Weights of a small transformer language model.
Architecture: LayerNorm before each block, no position embeddings, tied embeddings.
Training: a variant of Muon for these matrices, 242M tokens, 3698 steps.
MLP neurons of a small language model. Each row is named by its layer, matrix (up: input weights) and neuron, and shows model dimensions 0-223. Each number is 128 + 24 x the weight over its row's rms, rounded and kept within 0 to 255. Numbers have three digits each.
After each neuron's rows, "fires on" lists the tokens most often at its 100 highest values on Wikipedia text that the model never trained on.

L4.up538:158109137063147091156120147128105123085068159116090108133087118148110143110121121098126117112120174143095102129118123120131145128102114149145118117129163107092150126118142127114152163106129111140139109114126135136193101099132124151114148149127125155136091107154114151149139084142115101129117102087149168132103156167148115137146121147115125089125171122129155136142102140153101137150113105153155125096068120147154134129160153116094100112143145117153147128121144153132148115153146131069144078101130126160118134147125103133148158127125145088176109099141116081123130120175161119129149162148124132086183121065157087104109127148155103121126135108149115201122135126136119144144152
fires on: ";", ".", ".\n\n", " of", ":"

L4.up111:076129151128128147153115140128112141119080142113095108112123086188131150130131095095128127117134123099114162090112125174140070150164146109144137138155123118145136135082133153153167139126144108144142120168144122153152135147110148149144135104082166093141104075063104139127152116141102117139150133160117078103105086142143153124120137149142095125158119118119141085124120111132124106138129160146120148161112093111140142101137120131114123148106140131105091118162126122163174138101100107146085159089072102159138117179122134116130162098116168106094138101172136132141149161122113131101118143158149120148157083140143081153166124185120096115164143147100128138133143120117146124133133
fires on: " in", " of", " as", " called", "ed", "\n\n"

L10.up567:100152141145141136146128113147163143122120148117176114111127133154110139112132133124144120099167147123109132058110178140106129132104136131134149118106146103128136102111125157120144128178126136120138128117079130136124141108113101169085142103125171105141131111112111153158113123116115153140114186161074107136102148153123111092149112089127114139121097151153116149137134109121137107079116149150120115096126142116127137112117134157092168108178109115176180152152112140097167110148107194089154162115131100090120144101133161122131168104142130150107145109145115145144117133155074141149155086128107159138163093114104093083140087144061089118145120129136113147125147170131129122095150
fires on: "2", " Bar", " ", " per", " Per", "°"

L7.up695:182143163141127123147077082135101139129108152144173124146122128124116126133146124116139148138137150135108136080110093121107167130127156114062138157171094112118160144119122124094155110083146103093121118156116195126109129137107131110091123131138156118104108108172134111140085138143094158125115093112087129135112157154132088124129114154115133165161098129131131158134117150127142168132113103138170104135116157132119171085155113166089155111169107107122143121085136099124152112128119114126163195120156106148154173126151174099109108087112145105137106148108152137144137145154122142076099107121118138125134129140155155083143122104097119106090168133125142125172125110147114132151132
fires on: " at", "in", "at", "st", "ort"

L5.up649:121111148134113127106116118160110150143112104103128170108152133147135140151119139138144132105169141131095145129155141102140157063132147097118138157121113112102080184154101157115120100149140146109099155170130081094125144143091167123097076143139146116123149124149156123138144154111094164124146139143128100149131097115094107179137164133113103112179150124096109102139095126068154162145117141131121137144146131121161139094132116087128167167139131111147120140110110115120124160127100127126127116136128128168104115150126133123098151122113133141110123084095104154106135135090097132130096123117091163095093161105107104132121179203174086126190129144142110140153149098124106117147123
fires on: " in", " ", " on", " n", " h", " p"

L5.up766:178118126105143122127106141136112137154128117132124134114128116151145145115122103071141089114136172153161115130127121138140157120123157131126116051137170130117129133139098114093161113108073126165134141081109128135145094112113141136137144146179097074138135145136135129142075137170131094123141125116127120090139112153100119105131117176139105121144134105139131115105099128138077162101168113149122120110117130155137144118093120121124131165147156086128102089118146086126142138098106116101091112142092155141121101127139090166148128141125133101175173153146135131164193150101131111157142138116086131130139117185110095119107122165089151114135180117095138180160119117166134144146151
fires on: ".\n\n", ":", " |\n\n", "\n\n", ")\n\n"

L9.up377:091126187160094081171131126134089108139147153175110114145155113123158169135147126111174107126119127154101101123113121123121157106140077131106130159140142104116083125096111131129151130172126112132085136131096145145090135115150163134158153138162085139119135173116140196092122162145132090163135136140108125149153142091116134116144133110080085115146120124130157130141146148146099136083143146142134099130159096119122138144133106153114113177163133099132097103134126113094094128128123092123146077101125116137132158116144123072149156092115164110158172118101142122144143169096103130146130131125101152155165086133125129169170105102140141104121130113127144150133083119116094111133134
fires on: " S", " p", "ia", "ale", " s"

L4.up651:099141123124116119165107107144076122132135128105138160170114122142144104135118129160101161163119134155112167098100046169145122136103136077111103135106121127105129159167195125123121116131125178108126096180104099145147143140121162112142111123072099150106098161108160108166137112101107090127152081154130109092093105146138145172109139116151155106120144135103132126127091154167162099110170136148132141126144138144141110130118109120121175080097133106156121110093119144129129140148156143155149160128156142115124091095124125110075160157154122160166113139138109130126145105118112092112118080133145116158111156134134128129151131115146089132124126119155128155161114096141139099138149
fires on: " the", " L", " a", " C", " an", " |"

L6.up102:102143134136099161121121145152154118128098107156085122125106105132143155107155135161116139121118126076138106116143108185135114072112164120112084147088155108110112138090158131168142113119124171116103113118126135124096155092165093156136170158138165173112135148151128151136147110101141161141148099098135104080143114118146107149128144128083158121112116137114142177140117159151152142119126124103164133102165119125150182138122084108114098125145110112111149134119125114108123099084071124184123080132116165118088154123137166095162123165129138113093140155142130166165086119122138144154114105141121107160143097111111106164100135152132126129148135109114096123110105140146170151153151
fires on: "c", "m", "uman", " man", "n"

L4.up435:170130092105090124134126134119086138089116107108126138158129158093070124107142155157081126135156157125111152069111173131149113184122126151132119117145112124155048148129103113137144096123145164124153111143145126110123117137107137120074137102172129149128151165128151148119145137105116147131163165133106199111139149125155129099154096143169135125124108112143181134125121121126145137121140123156125093150149111155133130111129111163067116175120120086109110135126120164061111168152101137125087129152115155136101112094156125145099167130136125128099104129125102149126110077133147134150130140109164099141124143163116115140124173120130112123115102143139107148142135114111149107080120
fires on: " and", "us", "is", ",", "in", "id"

L7.up359:139126142174124155148107108110107068122117138089171161118095106103144116098146124184145125121131135141134150111118124163117124105149147137159116114137135124143158111141139108143121164112120146133164103144144129117129124112117093080151081117127123092101061152110129096128137123113144103123125145155139111161136176119083172156113107145104137092158105096151134124136121134145158182107132157131122121074150152108080154163148168126132145146106104139138150119130145140106122142081128146169159132092155204137110136095126113115135114123182080120151091108123169153103098080106173124139145097157128144143115141169159134134113128118114088127096131138111127096139125137093108139126137
fires on: "7", "6", "5", " c", "0", "3"

L5.up128:122171138139126147167125078126135164162168105111129111122119133105152110124150113150129140153138132119135116135111115137131146117115131103099121100067128087145138121139167096128136110159142142150119116120108126115108113142117127112085162142116200160146150133107113130121142112127133159148154117199126132139147137137163147159139137102081141103188125137147134081110153122181087117148133114076110144122153146117145137103137070124148160131142111120151139122116114117083178118112155129099094110108078114130101136163117117118116131121130142129143123181092095153164111126147094125114153116115140129087154179108066127124113102102148110123160152162145102194113149127134093103142120
fires on: "0", "n", "9", "2", "3"

L9.up580:092202137117096094077102107081143122150131142137122128108133097163138146083086137134117079136125134136121101121109079119140159132138139154122152144144093110155134116123128146120135111151104165141139150150147097106154119128136127101160136141129156128176104149124148146120102108121117133131096123109166113161142139133130123140120169129155115128149112073131144165141100145143124129117181139146106137136143088095149154160170092123150129172145158078165122130172117154104146122091084142137113127150145126084162115173092141139114167100117147100101090124109146155123104123156123141164108123115097138111129083146097122081161117147140093155147113099094095088123155152098108141122139
fires on: " s", " a", " c", "s"

L10.up543:142094156133145105069109148121091121114132130121121100127146115123115114175132137128123101167124125140078105111113092128082136144120118095107170127148137178082125089134085183131130115151092123113109121113117156121122131096128178117108164185129131150107149127147124152093129160134163089143143125065110121102134090074112124131145164126155127119131155076151114113131115102114149127070153136120082153148162141150128129134131134114135135123133104121100123109128114153109143123120171149146150079160160165137172182148135146157138133123128138124146150119131165140111167147099129126112153113095157154158145111123142133151131132113168073124172105135100108094093144120130164134117136
fires on: " S", " ab", " f", " s"

L5.up273:163100108154165121136122123173144175104118152122124098117068082108118129173172179120094108106082165142174142153085102147126174112138119124108132126116109121122124158137114137126133122172122141135151143084156143168104144091101139115118116125149170141148129151120131185114139142062100132136131135150174109157111079150143115132140150109141135128158114103078101155134105094127136135197126150076148102132097098130137164135149145147069125154088127107167134115140134123144118114094118143134111126140130168112110140177108142126122114139141130131126117108119142131110099123109153135114150139100129126092082100096148121136159155139123109128128134092176119125108122117097126107125150
fires on: "d", "p", "m", "g", "l", "c"

L4.up471:117136123131124071125097173124145079121153167111140127153160111135110168164148121141129113124157119178121079174153107109114113175149107160126156111164108111124096132130145153118124160141112103117087118111101143140107146127112099078097124158124098117134125116097139163140130169129131148102137113121124117148143142105150127126093126170094136116106129156115119135079142115147126090173099082134125110161177112115141121116140104152134114169097132179122149149108154188123120096107135133126149150162125126119092135137117178137172139072134136177167135135128053092135111127116106157105152128136160108121116104136127110148139149144109122103131136123146077141136120104122113082096125
fires on: " ", "1", "2"

L9.up785:103145150165087113111096126106111144142122122120142160117140144126162093105115153131110202133103150137135160118084147132139196116123148137124117109156129122117100172122119085125126135084130126186078105121130107185094146136123128115093117100126155117135156168116116126119107086136113096120118146146137171142101146115156122151146128100136109110168126122123160148136145134081146114169150139102148129159149117102107125115145142151092134111159130092150134050136128099107156143153130115091137136131140121129125146171143158124092135141086123101140096118117155144095105095099144108157172147140146163126147125120099158130135139146146143096118066184138140093115103124126082110122133
fires on: " a", " of", " v", " st", " an", " re"

L7.up118:144158160125093119137135142084123136144116143159115122140095106212147133137174124168096114060098172141142129105125088164169162127155162127085126159176082131140089088107126149128150102070143148139144138115087157110137114161165145145138159143104104104135122131163116154159083148147116128140156131122120109125121110103181157133152089129133162154120115121112106126109113126132110146165150093135110113087103139147126133151117107134160122160123135105123160121167096100120115109093134107159117115108110154111148158112138136140142102145108131148083171145142116105118116139146143146137165141098132130134151153123123101130097115144090151114103142099105106123105147112096090102140165
fires on: "-", " A", " a", "A", " is", ","

L4.up445:120164119141141143086121087123107116116107117152127104160126134106129121126118141166126140117105086099127166132114109150139145133184151098137137128116111078098140097115080115161104142130141158154122114133102084154132143140070121118152060110112131106132111144112133114118083130187143132134184110159168124093103159130142130129127154164106124130155156163123177096130136127169078160174137139132140083144093088120150107143158100120150114159159104119157161120123125129141177137084100095153142156144135073117138087134139093155134138132128172177140128138150120145151127122115145151126132136116123111161117089102139121150123143103077138112099110155139139120092115127140121114127160
fires on: " Al", " The", "rit", "A", " A"

L5.up418:158072157134154136166151109074149115130116139125075155102111163125129168140154129100157132112129124142123183163178129085119151153126145142128138134123126146158113132136143104152133103128123171126119076113111098094119140096152150112138123125124130121104143128121132149134135107148093098098135110129114113121123126159156131112159106161163108149145155128107110137136166131126132134093130100159116119153150132085133135143090134170132097179133097127159108125099169137165177098121170151132060147095120144103141100154130122114106116080105156136131130090153134138111120149108136154118095161116086103137122105146080120127163120139109081130125114176148155168101068115155126109128158
fires on: " of", " on", " to", "e", "us"

L4.up723:136099151159149144149154116137142152122077127114122120092186129149107132132121125123127104133112143089132129145092102125141098139159143141162116139126153123132097090111130136144135130120126106147112142114135127128160168165118143104118164144176136183102097100137124132157129113121098090093126111113132104126143107147127091157136096139149086133134157108120148116103119153127103106115087133112169166143105132128127075087107156094188095156162146132121137143112108133145133148094107104162124169076118193132136097142099140107137163137115100126119088116133091102096083135138163143093136106099207100111166122129143140160114175117087154105144155164137157129127138135141130125114154
fires on: " of", " in", ":", "G", "S"

L4.up594:124129130132132155139118103141100123122105116165146136101110096134102091149127158115178094113100130136195141136140134110139115127098150070114157124131126162149134173118125123125140131166102086149112118133149142109086108121130095169124142146127135110112096137093109098103125108141098150154127142175154151115144105109135156134146124146094134128085124130127110167139192123140169101148125140129112139120128149202112128120136118100114117115089112138109123154124146103140132132153128149183125126126133164141153115146110148131136110104096115152181133131158122134117150108183127140144119129091131134086059147080097113153192157161128144154103110119165133105131114082114070155128091
fires on: "l", "h", "ad", "g"

L5.up830:141115119124167136158102106113096169103095144121134151121123129113159122125158129184145178074114132141173128140101164148101161137098119138125072099109145106130139111148132129127178146122139157134102098155094162118173122160106151129097164121116140147139125120068140117092110115178114090141114134133127144136143111169067123182131113107102117137132139142125124130114097132145150148089151169117126140136120122206128133107137096087105162142136113140129112091128114126094161127129110073103105151136115132181111147118111121119164137120114087129164172124123119155154161155141142138111143126115140148121126105109114050113096122121154127131115153158141080145120132115122125125106125
fires on: ".\n\n", "0", " |\n\n", " the", " of", "\n\n"

L5.up352:132154091106148118156134120137123163118105162079131107084082127104126110118114093104119122085082142128129136130100085131146152126113157140096081109095167116100123119111087153144161170113156157155145098148108143155153133123094112092113123143155117119141113137131105122151096138137172106114104104153114140124109143152141164127129099132113128157153195110130161150127148147138167147116153122147105114100162097114121089110158099109097102122155079138128105147142143100159149098127126149102132122110128135147160172116152117132115107118165147171148132116132110125091156162165163154172155116087117175101177112149120120129132102137097121122134159150118098154144155155133131095147071
fires on: ".\n\n", " |\n\n", ".", "\n\n"

L7.up350:144107143164109086125104129181119113156077154112166107121094130134071131105142135153149129143113142090135166136103076142135133152132143149105103128125097134084134114162150116117102119109127096157104124140108147108148130155133114157114128112135134133135108113102114115118103118146100124139187069138100134103134163157107162125153063095196098156164135146133166104142121110165115124112135133105141169096122128113133104128113107132115113117152175115144137138111136094118153105137122142109125176115124147093127113129168116078138117146166124136147139126160129132086120144144142156219128140099139130125156106155156128121137114125123170133163131139106122134092132093174075136139127
fires on: " of", ":", " U", "oc"

L5.up670:101108148180120157123134150102146100134116103074138122152111131164141147123144126138123115142111123122160085153149154153140092138128118135109094136119117113134067113077131095127086114131183160169166171130137130170137148150167070112139137096120113130132125077133124115139151118098071141143168121079127136138092139125117159109141133142112145089152155117143145155152139140133137152142122138133090154114100143134128141120093121126131137130170122148145107142149133125120154149096129125158136098098168192089138121139143106141140100123138112155086124123147108158107149178083171093159113112095177104123121141100139117125140118170106113117082143142099125148107128102145119095157080
fires on: " M", ".", "\"", "m", "M", " m"

L6.up205:106137128191083175123122122158091083156103100116108127095123147092120146116123131120101091163114130129129130142182124140181068155158170132110144063124119102140124083097118134132161116089104177126159116120136199118094111147115108135132135185092114147092082105099111154141160144127144168116150093091118129119129159103133160126131116153094125121185165141143132183130137125096123125105116109114110115126125162138140136139162148101144118170138104103152157140133102087116124111111141105143183106121140096126136095121126125111136124114139129121122137150151109124128117199171148147110131118138135137108145110149139141130113128117095099142124136157142144115123130132097135131125117
fires on: " m", "1", "m", "h", "2", "enn"

L4.up358:141127095089186113165110164109089178140095126160137113111087111145111117080160099096154132109146173147158118127115095095146121141125127133094124089138125160081131143103093143129136143087120163140086134142136119154108104137121118113101107114127142142108110177119145084152135141149139134103149164145151157145120109148141149124138117165151144159124120107098114164146134154174128162100146083129107143116106114157108138110135125113087122197107127145164113126167110117128116141109107115083118129121097161142126139122140125125083112129129134132142092087157158144168137147153126185125129127112103076112099140125132115125089093131118068162115168153133119131130153118156163109132161
fires on: ".\n\n", " of", " |", ".", " the"

L10.up891:138106147139128122150152167098096096142101092110114152130070125114119134093133155116114150149134154152151159124151155097117135112115127155135131119110135097094160158128186140136149123132139133087107164170137163088117115138089107111130091150135111163138124125106099124150169106108120117117139117126160135115162083136148147121120149140138135156139078115104118131107143138111138107123131124140111158153127131103069139145126132126099080186153126100087131204085134124135191132108123108129130115088115122121143166144124192125129093155118100103138125111153094099142123117104152087116131149155141176102147119152131134125088150140120162134122161111085096139132163163101118102131082
fires on: "D", " D", " T", " B", "d", "T"

L5.up722:151112126146110152164132113134159130145155128134089104101083121149144160135120171105132142150154131125113169106157110166129089130116128142130104112135089159120099109149107182134138122111107101105102153131094091130141132113121132114120153141127150152119137166122123086129135130153098143125104122136122138129134122144149093106161147123125127136131105145115168191138126120175120135127067122093154117144175175113138149142128150162110109110102082104112163139086162179117155113123089114131120130074092176109150122103138079094143115115155158180176138154095068151121129149112137110131138110127118166152140152132130105160106113152162108073112127119093121095112121127140089124154107
fires on: "er", "m", "n", "od", "ar", "l"

L5.up641:161152122140152126120140124128105099167135131135162143168105077130159156115133155163082131090114130139085133067132119145138135120180118144132156150167127157105127128108071149123123116132129147156107137103101126099110159139121146126072152154191137129127180114126147120118128093110105121102113191089122154136087120176115113143082127128130115144132116106126114154131131128116129115122152111085127145114149147076149137118112178099100153116153127126096156114130116116165142065140140118123116111100152123131155185128103166125180143121126141113125101135130155136144146129116102133160096097163110156141116120149144152081150102090097129111140111095117125136097099121171118140091121
fires on: "ot", "t", " at", "in", " on", "fer"

L5.up13:134167158117124128122102135126114091120171113149149134109132101112065128132149132145137110151111138178056105120149139079089117112167119114138123147136080135092137138125116078137170112128137128141110145113112151110067138146091117125142141145086103155118129117175145087101177137155092140135120171097114169104119127135135151132145149165119104149125102106174110111155128110145137155127128153135113142153090132101149132129138145109120148136140123121129143097159135147152144125154125155121133114176116120073142118157174166133091102164111154080119131055125130135163141128133087129171128105097154126142144099119118122183137103124156124109163093107127130123135129144130170132129101
fires on: ",", " |\n", "one", " Team", "ot", "ots"

L9.up215:155133137158110127123105112092155111065110139156129105166101145113113140141105118131130159090106127140111131128132139119119123159146181138155145108156107082113110161109138155143125120168129134128109130144142111097132150140095110078095100095121125084163149136136156107118123145121104111107132127114113113134105153125114137113135136118143185118165106185153155130116069170104098134145170160148147127134127099127096135121160143138173129125103149098140176140095122148122087144080108150146095169089105099087148141108133106162113114136105150084092123099124128106147150109125142086154154167181089119144117135128142165101115128112137138143132195152168165120141104118100145130121146
fires on: " an", " struct", " sp", " a", " offic", " ch"

L6.up763:106079114106162147149127125137137138137072111144161116125163106124069120147143079150101146113143172109137150148098154119090100116107105137083126165126157143132128132155089106150158113127165090087120111147128143096205144158156158092130119135123157145136121122114144109126130117140104109111163106113125114140194131156158128101099180103118112077145099078106152143134096130115113137138127115135136165100150127142137158094134137127158165107126147130118114128120119122115153064154160083156130159117129134122152119144137142105128135105116126130120074123157157109128112165172121148138153141082137100131113136121124111147197151138112126140113101111170117120106116151111112125159133
fires on: " of", " than", " in", ".", ","

L7.up482:171112158147106105103082128099130114102140132129115147090127127189117134110161124094085149103117119159124124114135146115143147140125098113165162142165143105082124128118142145132134132105144098151130134146117096104132128144110120107153148170158109117147089110111129161151115131176143127081132087113129153111130126075191143114122166127154117119151124109143121141100180178101130114123137133131080125086086136124096121164122104151127098167149140101153169105097129164136132121129113071192095135187138102113139136134132170134129117107115139140107143137107110132158123144155126081165120109140144160143153132100124140120154128143136130109083088104149109111166163102140094104123106
fires on: "A", "H", " a", "F", "G", "S"

L10.up823:122167132119173161165111128147117130112141137170145126148107079177104169113173155142091123138144160152137119061142140081136127157128131134132104123139111094112153117142110187137126108161129151114176122116101132123170110103118104110137121117093113120105113144149131149160112117137145115112130116082123156101132120124072138135104147118122141159155087109123136089074121109149137181160160103098133094172186156136097135125121104151139118139100071105162141108077126118099084148086133121137138141179146132146142130127116165110149127097160120144142119155124144116091113148121097145133150116089131108168118116091113089119133159122120115146116146140135165118117107100100139115123131
fires on: "2", " a", " and", " had", " bre", " with"

L7.up199:149121126127124162142169114145135127135117157121140113151150100080123081149121109157116099085142122157109136150148127113137136108163119114143110164147111129151155131103118131174115137108098143128112123105118131134142096180140096079109146105125153125132109070125119141140121175168130132093115162118139128120122126136126137148120117150117120140108149136079133129133113086124080134139084137117150122112103077133099178178131126132134133154114095148116154138122131093109155128152150112178150100123137156144101110183143128087135134136182129074118089132135142140097197136145143115122095140148113093087152124095181143141113126137142079146111129117117105121100106206162136121109164
fires on: "n", "h", " with", " for", "yl"

L4.up221:122126162179124138129148111121107142134081117147140136157123156112172097112097112163108128127127149143123137113132154123149103123099092137091114102148113118171135117141091122145082149095094113161149171135145083102103135151095139154142113128138115094114182101166135111163130163143163135115151122095106112127152144128097133087123120167134107162126173121108118139136152087127148149134098109136138173117130164160125136153081139100123099175123154107106117133118116121090132139118119137123115127124140133141123108148126118127150160103139150154092049155124148097139153140149146108108137108159131130157083131082106124082075139147192085142150127133096166123105138157129094168143117
fires on: "z", "h", "k", "n", "in"

L7.up772:147154139144132113159124135149154152137111149119113106150145110101169156158109136106077135137170155166174114129107123113111106105138127129132124139134080099122127162164108163165121131127106110117090123128121077127118158140161132167080146129139143112092111080134100149100111129145115087096090186118122178110127105142160122149111129110128092116111142144146129128116178169122105094140106123130126090128119128129205130154116101152105161116136085136137132132075107125134151132100135148124153113132108153106107095122130111172120146135140163159135139120104062104144098147103147117109129097131127130135169118128185114166134103143108139092107152163135122143120087185120118102105116
fires on: "ar", " O", "ö", " U", "er"

L9.up426:109112102126095130114116130138133135116137130147121089181094137135137128143118113130131170138136125140092127119058141114131146111113146115103133144146116109084075107097135145149171127142103174137116097106105120123091166121139146090176102149105099124150158128136116128147111165130182144058154151127129133149136109122127134124116160144138132104141175153156151164070160119160144117176150069115143141125106110142134141141119117150109127106136117122132122061129122109115119150074126093142119156112145119100144130139138103121141095152117137158114122160106157146137078175084130092109150117109102178089140145141133154136123120178149148114076137110168148091145129138097131127115131
fires on: " Al", " ex", " al", " a", " of", "A"

L7.up572:138104118159182123122148121155100159139141122114161148080096155110143104149119144119148068111126133152083181116120128175141137143146103120131113164119134107130109142184162143107147126162137103127127114124150093154098136153114144120115080107072168114108142134144150136136143166144084167146148101134086142151138152119143173162091117136136138154153122140103158105076143092125165122122124109145118128061125146160104104155153133097094133145177108111105082152119112086130087092150138120174137116128146142105153132105126114104138110124156103147107120123119121127146102140094167151137116139127124138128135132152124122117128143120119096155160149111121094152083099099160091141095158
fires on: " p", "ok", "og"

L9.up797:143138122123156160125093119096149116146152120067097124146132112136126128123198106102114140121127174157180133143199141129107143159122090128169163115122103118118100111124110130109112158122119103138164131100111116130113147167108126128122122088090137092112139103159137089101130150115143121097098142139103145123131115155172090126144151109114122143143130151132115101070151122114161124129117114105151131142129165132095133095119122146139070181088113131162093163135115124161095123093138141135124142160123118146106144141085173158100117132127098151129162146159127101108131141128127147155113107152142099109072128135163159140089104141149131129153125159189109108156104102119130083160152
fires on: " ", "1", "2", " was"

L4.up558:164120139133116122142124163121130161067136151091074114162166120123116121128093135151112149143099116123121111089106103121113102119133151180111151159147107134176127150127130138091137127133166149145121148140143102160111107109113169170097123146105122146134131097142159131186143122131090119154105122114157174108093156087110111117129136145131137134146120148190123148161136157156164120111167137150075129166140131129135123129126131088112075176070104119113113122113118136090146140097157126123122142136148117099128166122089127135120117145125088104131134117142163158113057089094137079141166121087137149096142099123174133120117130130108134110150107097127109146123150119142092151115137
fires on: "s", ",", "ing", "is", "w", "ings"

L7.up226:114158125163195196166142105144120093165106135185153104132099119139084121111095180105085100145128165143164096090155167137173112123142123135070131140113111124147091153097152144140091154134122121159120123122108135127129173128097159100168135147111118154116143161106113124132090130111152092153140126092123113121139147127152172137124141166128127147106141121105132124098152127120128106098111122077143179171129099129149111135146087099157120147137124116128123130122152120164130125153134118147090110112187146117132101098139159120104118072123104105121142129132101092118120125135127146121104148112112144130125122136103113142149085131166140151113142100093125156123161091105103122149167
fires on: "r", "t", "l", "k", "h", "ar"

L5.up655:096130132155108083147149090144160133144104162149178108156104115155132119125141129155103133118119114124098161092151131126109152109136142119123135123144132125159113135135092162061185119129167113130131181154141124094124164159137127135121175113130098102136141140114090132076139111124144121062118139105153134162096140151140058115129092116131095151154104127130133104115167128164120139117153083088163108093118117114143139119136112073126117163151098096071135137080152146113125105122117132148111115131106138112099125125117102130102137163112132135157151128118140106138134146147213133133143123110147139133109158189151119144139144091170101127103143121122145157129143114135099135151143
fires on: "in", "ut", "-", "it", "ot", "et"

L9.up341:132102113123095129106136107130101143132108127133119117129154128149160128156095136148138140103136134117125125153139108134122170150083120157101163114122146150117152152105145094122133109132128145089147178139132121139131085136121107062148150153123079117159102113140140135132153127141132113131110099144137120136111100149133149137126164148119120165158107046125152105114136129105101137117089133152143091137123126087131132135105100150095146165142136119169157111127136127108179150124080116160143103164148119140150136160151150179032130096113127100111114116122117147104164154125121145111177127146156146109114122126116147106108130175088035190125121128144115118124139121107094132112114
fires on: " s", " H", "s", " y"

L7.up171:109134159140127115168104158134118119161116079139127142140094149133116129148120172141128129150144163148138149138108135129150138166146098155110176168147120117118148125156151138108143117111137114112141093100154139132126092120121126097116131100114160079141097129123093102163141090143143150096140146122152126054132091098119127106141171138140121150142170103133113080120120182096130143127089101177138130137144150152132122126137133138145101124129108108061110144157106082136120160127125118096125099142124111175113077115109136171123125108120103113105129131162124122106149122070113135154114152158109172133124118193185148132136168151080142107128159099111075127136145123119098122100144
fires on: "d", "D", " st", "ad", " Ad"

L6.up782:125110151182117074111118126124093145144126157110150136111090170102157131153145171115120110062085098118112140152115164105162156113166125131131126115098157124141132128156119107136129110145118115104182139136163132122124157135123108154119124110109136120141100115114092131093145124123164124118131139148112106139129124136108126144104161137165144127096124137134108087181106122146156137124108183134118090099118148092123126087137140099134159124130129122110104131119124087115096128086093117151138110160180146156118146080179161108110146151128131129133125144143134105130090147071181114138134118138173130105122168109119126123187097133120074121106169130164121118107111112132133177183153
fires on: "7", "8", "5", " ", "us", "is"

L6.up815:128173131139157157126114122150158138115116174132164080141147102136141119149129077176110140148144152139122125109132072160104096140150123157141079134118118123117139132120133097127127128117137118130115141142086164134130144106122093094148109102087114115124123155105133124107138125186096117126133086150115140139170099149049136148124107101132124077141131148145107107129090141148168124153186148103138146111140148135120123147128102136171134133157124117115115076076142155100098123150136116124086122137121087125179133148139138093113119102090115118084087141118172150132147109161121089193123139147131118134156131113149163125148139110167118139098162123141096144158090111126162096128134
fires on: " and", " a", " the", " The", " an", " or"

L10.up343:168077149107115105099138154097106138117124138103091155086154100132121111142121143115135122111103136143127153129118147136139108166144102124149161102118098104154144192101162168139099132114156080116130128160148122107158055116143080108121113106137105171137163158149125112088170109136155099149134112131124140134141116131149145122159135176087085123119153098104111151113175168129130119143121160120140108143164103111100172152147124141171116146133120114113143147084144154128131119096131148096114132123109149081156135134164137100127149129149110130139117122169068163105125118125142111105154113111165123098137102131178093129097112150124167143117140083136114169090141123128133096144101
fires on: " B", " L", " D", " P", " f", "l"

L7.up531:128160088144174162140125112064180136102143140154179104101132142128129125139168115165089166143089108076153157104166131179127161158148159136109155147140121123153154102135104117089128097155149123126128094111107120122162130117171101114128174118153098138130150123144103098118119124108142104114136093114109143120152113129119110133131132140121090113146140146153144110125120113117144129139168147114060145145153140161120095093114110119082134117117104137167163111061147119133141154095108140129127125117090126163126105163123139105133154176126151107139145137131109124127121107128091095106120160060154132095140106115108121155157116149145099133166157131097088139101143128134102147103141
fires on: "0", "9", "2", " ", "e", "."

L6.up370:153163159134139076134100112153127096108139132098146130133112124122116134114140118108167085121079180159111125087137124123081124115155170130154128149114128165136143114117181076119131157142108116158084164144162119134122145117152122109125108140133053135110145110135100152099106170147146201105096101098154165145170093142135097133135092124149126138137119113110141146113094108134118152151115157143177121114171072151114137142108120109129135110095095120127135134126144157144151119108148131145130131159099094096114123149120141166134126108129114150140158131108151158095094156137140117163090119129111100105163154154116089161098102113140104131157092148176126088129117133158139128117120
fires on: " |\n", "|---|---|---|---|---|\n", "|---|---|---|---", "|---|---|---|---|---|---|\n", ",", "5"